python train.py --n_layer=15 --d_model=640 --n_head=5 --n_kv_head=5 --head_dim=128 --d_mlp=2560 --vocab_size=8192 --activation="tanh_gelu" --norm="rmsnorm" --norm_place="pre" --norm_eps=1e-05 --positions="learned" --qk_norm=false --attn_scale=0.0884 --bias="all" --tie_embeddings=true --parallel_block=false --init="normal" --init_std_qkv=0.0201 --init_std_o=0.0201 --init_std_up=0.0201 --init_std_down=0.0201 --optimizer="ademamix" --lr=0.000139 --beta1=0.9 --weight_decay=1.3 --lr_head=0.0052 --warmup_steps=562 --schedule="wsd" --decay_fraction=0.554 --decay_shape="cos" --final_lr_fraction=0.0 --batch_tokens=65536 --seq_len=1024 --doc_mask=false --train_tokens=631800000 --steps=9641 --dataset="wikipedia_en"
MLP neurons of a small language model. Each row is named by its layer, matrix (up: input weights; down: output weights) and neuron, and shows model dimensions 176-239. Each number is 50 + 12 x the weight over its row's rms, rounded and kept within 0 to 99.
After each neuron's rows, "fires after" lists the tokens most often just before its 100 highest values on Wikipedia text that the model never trained on; "fires before" lists the tokens most often just after its 100 highest values on Wikipedia text that the model never trained on. A number after a token or word is its count.

L2.up1676:49 45 59 39 57 53 38 39 47 53 46 48 43 47 26 36 47 33 24 45 17 53 60 54 53 67 45 52 40 67 64 64 43 68 51 33 59 44 62 48 64 47 70 62 43 49 48 34 55 62 53 32 48 59 58 57 46 30 53 54 60 67 39 59
L2.down1676:62 53 60 34 55 60 57 55 52 61 48 56 46 57 39 60 59 52 64 66 51 35 53 36 49 57 40 44 56 44 58 41 60 63 50 59 27 46 82 43 55 56 72 40 48 36 63 56 46 59 49 54 47 39 51 79 46 51 44 41 50 50 41 75
fires after: " " 66, "–" 5
fires before: "0" 30, "–" 10, " (" 6, "8" 5, "-" 5, "9" 4

L2.up647:57 55 48 45 43 49 52 48 52 34 61 52 32 48 43 45 56 61 57 86 49 52 52 48 52 63 60 66 52 44 43 49 53 49 53 55 51 59 56 27 22 42 67 53 49 34 33 55 44 50 45 40 63 43 53 56 43 57 49 48 44 47 40 60
L2.down647:44 67 62 63 42 57 63 44 58 44 36 41 52 71 38 40 43 45 52 68 41 57 64 62 46 45 70 39 56 45 64 43 53 51 47 68 57 53 49 58 61 47 55 48 45 62 59 60 48 49 60 53 66 50 56 55 44 58 73 65 65 21 36 63
fires after: " |" 50, " " 27, "8" 4
fires before: " " 35, " |" 30, "1" 7, "4" 4, "0" 4, "8" 4

L2.up993:65 58 49 58 26 41 50 52 39 44 42 39 41 51 59 49 56 40 46 63 60 42 47 52 50 55 32 74 48 27 38 42 55 58 63 60 63 68 41 42 32 42 53 65 33 53 41 51 39 28 50 28 36 59 48 43 32 48 59 52 22 74 35 47
L2.down993:45 45 38 65 36 58 69 64 51 50 46 62 61 38 26 26 63 69 36 63 59 51 42 45 42 37 54 42 70 59 50 54 50 51 49 54 69 42 56 39 41 19 60 71 53 53 40 65 50 61 59 43 51 22 57 41 26 53 49 64 33 53 54 68
fires after: " " 71, " the" 10, " In" 6, "1" 5
fires before: "0" 27, "," 14, "9" 11, "1" 7, "4" 6, " of" 6

L2.up1519:46 45 26 37 31 31 50 42 30 60 44 40 47 44 55 48 54 49 65 55 49 55 65 68 61 47 38 53 56 57 54 55 50 37 85 59 49 56 55 36 44 80 37 52 58 56 45 31 48 29 50 56 49 54 44 50 49 39 40 57 43 41 47 58
L2.down1519:44 59 48 52 42 42 58 36 42 70 46 57 38 32 25 64 59 47 35 53 37 54 53 63 42 39 56 31 51 46 51 53 25 53 61 20 66 47 51 39 54 42 62 76 42 64 63 50 34 64 29 42 57 51 58 41 55 29 45 47 68 77 53 61
fires after: " |" 35, " " 15, " No" 7, " Turnout" 7, " votes" 5, "s" 4
fires before: " |" 50, " " 24, "3" 4

L2.up2524:52 52 55 63 55 42 31 53 56 60 42 30 60 45 47 39 49 53 56 58 67 48 49 48 59 69 68 44 52 59 61 39 53 54 57 49 59 33 54 56 74 20 76 33 41 34 33 64 45 47 60 72 34 32 50 81 36 29 41 46 42 56 44 40
L2.down2524:46 57 44 35 28 54 80 59 36 71 49 62 43 57 70 57 48 71 32 52 53 48 49 37 41 53 31 51 57 40 55 60 34 66 40 52 49 46 52 52 37 38 44 23 50 46 49 42 62 57 46 42 47 42 37 43 26 49 55 46 49 57 39 50
fires after: ":" 34, "," 12, "3" 8, "2" 7, "8" 6, "6" 4
fires before: "\n" 23, "1" 18, "9" 8, "8" 6, "0" 6, "6" 6

L2.up2247:40 43 64 64 38 52 43 40 33 66 55 40 34 37 64 59 48 57 46 51 69 51 22 44 49 63 64 35 62 58 44 44 67 48 37 77 59 39 66 38 53 36 64 56 47 66 36 57 43 63 51 51 58 49 43 59 74 42 36 64 36 41 03 61
L2.down2247:41 70 51 46 69 51 39 62 42 58 40 45 49 48 42 53 53 66 48 55 55 68 35 49 32 56 61 54 32 49 56 56 42 63 49 68 45 40 53 49 57 38 32 67 44 42 52 74 44 45 42 43 51 40 65 66 62 41 55 53 27 51 53 50
fires after: "2" 28, " " 21, "1" 15, "0" 11, " October" 6, " November" 5
fires before: "0" 34, "2" 23, "," 7, "1" 7, "9" 6

L2.up983:34 46 41 53 52 50 63 47 27 56 38 49 47 48 44 52 67 51 55 65 39 52 75 74 66 57 39 57 47 35 58 49 33 52 66 43 35 47 61 34 45 31 56 54 39 36 48 48 55 68 58 55 53 37 54 75 47 55 52 59 50 60 44 49
L2.down983:55 50 36 43 34 48 51 63 48 59 58 64 66 37 48 30 74 59 39 62 45 63 45 40 38 64 81 52 57 51 45 45 53 57 54 34 56 47 64 50 49 23 33 66 49 54 51 46 57 74 50 53 64 47 68 60 45 47 61 68 54 57 55 44
fires after: " " 34, "\n" 21
fires before: " " 41, "," 9, "3" 7, " |" 7, "8" 4

L2.up517:63 55 47 68 25 38 32 44 27 39 75 39 52 51 48 46 58 53 41 75 49 52 37 37 64 59 41 54 46 45 42 51 67 43 55 85 36 41 44 16 50 38 57 55 44 50 58 60 51 41 61 50 38 54 59 58 85 36 58 62 36 70 49 53
L2.down517:43 59 53 40 66 42 49 47 40 67 48 35 61 21 43 49 59 36 67 51 53 54 46 29 36 36 70 63 38 60 55 41 37 27 67 61 54 48 58 46 55 30 42 31 72 53 40 53 51 57 43 37 56 58 38 69 68 48 52 38 53 52 32 46
fires after: " " 53, "1" 24, "2" 10
fires before: "0" 21, "9" 19, "1" 16, "," 11, "2" 10

L2.up1181:40 64 43 67 41 39 36 53 57 29 58 52 27 38 56 49 57 61 40 45 42 67 48 47 57 49 54 55 70 47 44 60 46 43 59 56 42 54 44 24 36 39 35 66 46 62 38 57 48 52 54 59 49 36 64 51 49 42 45 37 45 39 46 61
L2.down1181:53 69 32 55 66 63 42 79 38 61 33 38 42 56 40 48 64 49 43 67 48 29 32 47 34 33 47 38 42 57 53 77 59 52 62 36 62 41 52 49 40 67 74 58 42 63 39 42 26 54 55 48 73 62 52 50 53 58 54 41 53 42 46 59
fires after: " " 79, " \"" 7
fires before: "9" 19, "0" 12, "3" 8, "4" 6, "8" 6

L2.up591:44 55 48 21 58 38 56 47 38 70 49 51 44 49 55 40 56 40 77 37 51 60 35 75 63 63 52 39 58 31 57 45 47 49 51 38 61 64 36 56 29 52 39 76 34 45 49 47 74 40 59 30 42 36 51 49 27 48 60 72 53 58 34 54
L2.down591:57 42 36 62 49 54 51 31 39 35 59 47 48 55 49 28 43 42 44 54 41 65 55 30 39 58 55 57 64 57 43 34 48 40 51 57 30 49 39 65 41 46 60 40 38 66 53 62 44 61 58 47 57 68 47 48 61 40 60 34 45 34 71 58
fires after: "|" 80, "." 4
fires before: "1" 28, "2" 17, "5" 7, "6" 6, "3" 6, "4" 6

L2.up1567:31 66 50 48 52 28 70 50 41 35 56 44 50 32 51 57 51 55 31 60 54 41 48 66 57 52 60 52 43 14 55 44 83 57 67 53 59 41 70 34 50 51 50 67 44 45 39 48 47 44 60 63 50 57 48 48 62 59 40 44 46 48 36 57
L2.down1567:61 72 42 56 50 28 51 53 64 50 29 45 42 39 50 39 58 38 42 59 56 48 44 39 71 64 34 51 65 52 42 57 51 58 67 36 53 63 37 49 41 37 48 72 41 62 58 31 43 52 39 44 56 50 57 47 46 58 40 55 23 46 57 53
fires after: " " 57, "1" 33
fires before: "0" 16, "9" 14, "8" 8, "5" 8, "7" 8, "6" 7

L2.up597:47 66 42 44 33 37 63 44 42 43 33 53 42 29 76 36 48 70 52 48 44 63 55 20 37 44 43 59 40 43 44 45 29 54 60 57 45 43 55 39 51 52 48 45 45 57 40 60 72 65 45 67 26 49 22 70 52 46 29 63 52 71 20 52
L2.down597:44 41 26 50 47 59 72 33 68 46 31 51 53 60 45 39 49 39 48 46 52 44 51 42 41 52 62 71 61 32 23 48 58 73 54 43 33 36 67 58 31 66 70 55 28 44 61 39 69 44 53 43 46 47 49 44 49 45 53 38 66 54 68 49
fires after: "1" 22, "0" 20, "," 11, ";" 10, " " 8
fires before: " " 35, ";" 9, "0" 8, "3" 6, "4" 4, "1" 4

L2.up531:48 68 51 48 29 40 37 54 36 62 55 35 47 26 42 57 61 55 73 49 58 70 52 37 55 43 51 51 67 58 51 54 46 35 76 54 51 60 39 56 49 57 41 55 43 67 42 55 64 21 57 55 36 67 56 35 38 34 42 63 44 39 35 42
L2.down531:50 77 58 41 54 66 58 62 54 57 35 33 54 56 32 44 71 43 34 33 49 57 55 49 40 46 44 63 45 45 36 52 24 37 84 52 49 34 58 40 57 39 32 55 26 58 57 34 40 44 47 55 45 50 43 52 31 46 59 58 50 68 49 51
fires after: " |" 42, " " 37, ";" 8, "0" 5, "5" 4
fires before: " |" 24, "|" 17, "\n" 15, ";" 11, " " 10, "5" 6

L2.up1324:39 38 54 55 45 52 50 49 31 51 63 43 46 39 44 11 61 69 53 81 59 77 60 29 47 58 56 61 67 52 63 67 36 45 65 38 54 42 45 12 54 64 51 59 48 56 63 52 55 42 46 35 51 72 49 59 49 57 38 27 43 42 43 62
L2.down1324:58 71 42 40 35 62 47 70 23 41 60 59 48 64 47 54 56 63 39 28 43 42 43 40 38 68 55 37 48 44 50 65 47 31 42 57 40 53 56 52 55 47 38 57 46 26 48 47 40 49 38 46 46 66 31 53 45 40 46 44 63 35 51 78
fires after: " |" 42, " " 16, "==" 5, "|" 4
fires before: " |" 49, "==" 11

L2.up1573:30 66 45 51 62 32 40 65 31 62 48 61 57 59 48 26 44 70 34 67 43 57 66 59 48 45 39 47 58 49 47 57 35 70 67 34 52 59 76 54 25 42 40 50 45 44 34 52 54 49 57 56 28 39 46 45 55 51 39 53 57 67 20 61
L2.down1573:66 30 40 40 29 46 50 38 51 63 50 55 56 71 49 46 42 39 61 62 45 53 43 61 50 50 47 53 54 46 61 54 57 39 53 54 49 45 53 55 41 38 53 59 38 53 52 52 53 69 63 32 49 57 45 53 58 63 55 52 49 57 60 67
fires after: " " 54, " (" 23, "==" 6
fires before: "9" 35, "8" 15, "0" 7, "7" 6, "2" 4

L2.up2013:59 54 40 50 15 64 50 49 34 45 68 38 42 46 74 29 63 58 58 60 47 49 46 38 48 59 44 40 70 49 55 41 54 37 65 53 71 48 40 28 41 36 55 53 50 53 55 37 59 38 52 38 29 43 39 47 59 42 48 45 51 57 47 48
L2.down2013:44 45 76 47 29 60 51 76 41 72 45 41 42 38 51 37 63 48 41 47 65 56 54 50 56 60 60 52 58 41 48 47 39 39 51 51 39 56 48 49 55 54 43 75 48 48 43 40 71 70 40 42 50 55 38 32 44 52 64 66 47 55 50 59
fires after: " " 39, " on" 34, " under" 7, " On" 6, " the" 4, "2" 4
fires before: "2" 25, "1" 19, "3" 9, "6" 5, "8" 5

L2.up1116:37 39 58 55 49 61 47 70 49 32 50 51 65 50 54 51 30 38 64 57 30 59 47 64 32 58 56 53 66 43 62 55 53 64 54 43 43 57 49 53 55 17 51 63 26 68 48 50 55 19 53 54 57 57 54 34 51 46 55 52 44 66 52 28
L2.down1116:65 32 66 73 46 32 24 81 61 28 66 32 46 37 31 56 45 59 63 74 57 40 58 68 68 50 42 66 55 50 59 36 66 34 47 63 55 43 36 42 49 48 48 38 53 56 53 61 65 68 74 57 44 38 36 49 62 45 40 54 51 67 34 17
fires after: "-" 52, " •" 7
fires before: ":" 66, " " 5, "ed" 4, " |" 4

L2.up694:34 35 53 53 42 40 39 59 45 48 27 65 52 39 51 52 46 40 54 64 57 25 52 69 60 65 53 65 63 38 37 43 37 54 50 78 72 60 44 49 26 44 39 46 41 46 53 46 50 56 46 40 47 33 45 45 72 36 37 63 38 47 32 33
L2.down694:44 53 69 52 32 52 72 71 07 43 52 43 30 46 51 38 47 51 33 60 38 39 52 42 61 59 68 56 69 51 50 70 46 51 40 42 52 45 43 49 53 48 58 52 57 54 51 40 51 38 43 46 42 56 33 56 53 67 62 64 38 41 61 44
fires after: " " 44, "." 20, "'" 5, " \"" 4
fires before: "9" 25, "." 17, "8" 8

L2.up389:42 51 45 50 32 57 47 51 43 55 53 50 58 34 43 63 44 54 58 49 12 45 62 50 52 59 61 54 61 15 41 41 46 31 40 43 60 48 47 38 51 58 49 44 47 32 61 59 44 34 56 36 46 63 70 67 67 48 46 51 26 33 52 44
L2.down389:33 46 63 33 44 62 39 30 34 52 24 40 42 42 47 35 39 46 47 54 43 66 60 53 32 52 52 48 52 42 38 64 44 48 49 68 37 50 64 42 39 46 65 65 57 48 64 54 38 60 56 50 44 55 67 26 36 51 67 47 45 66 54 50
fires after: " " 45, " |" 35, ";" 14
fires before: " |" 27, "0" 19, ";" 15, "2" 12, "1" 8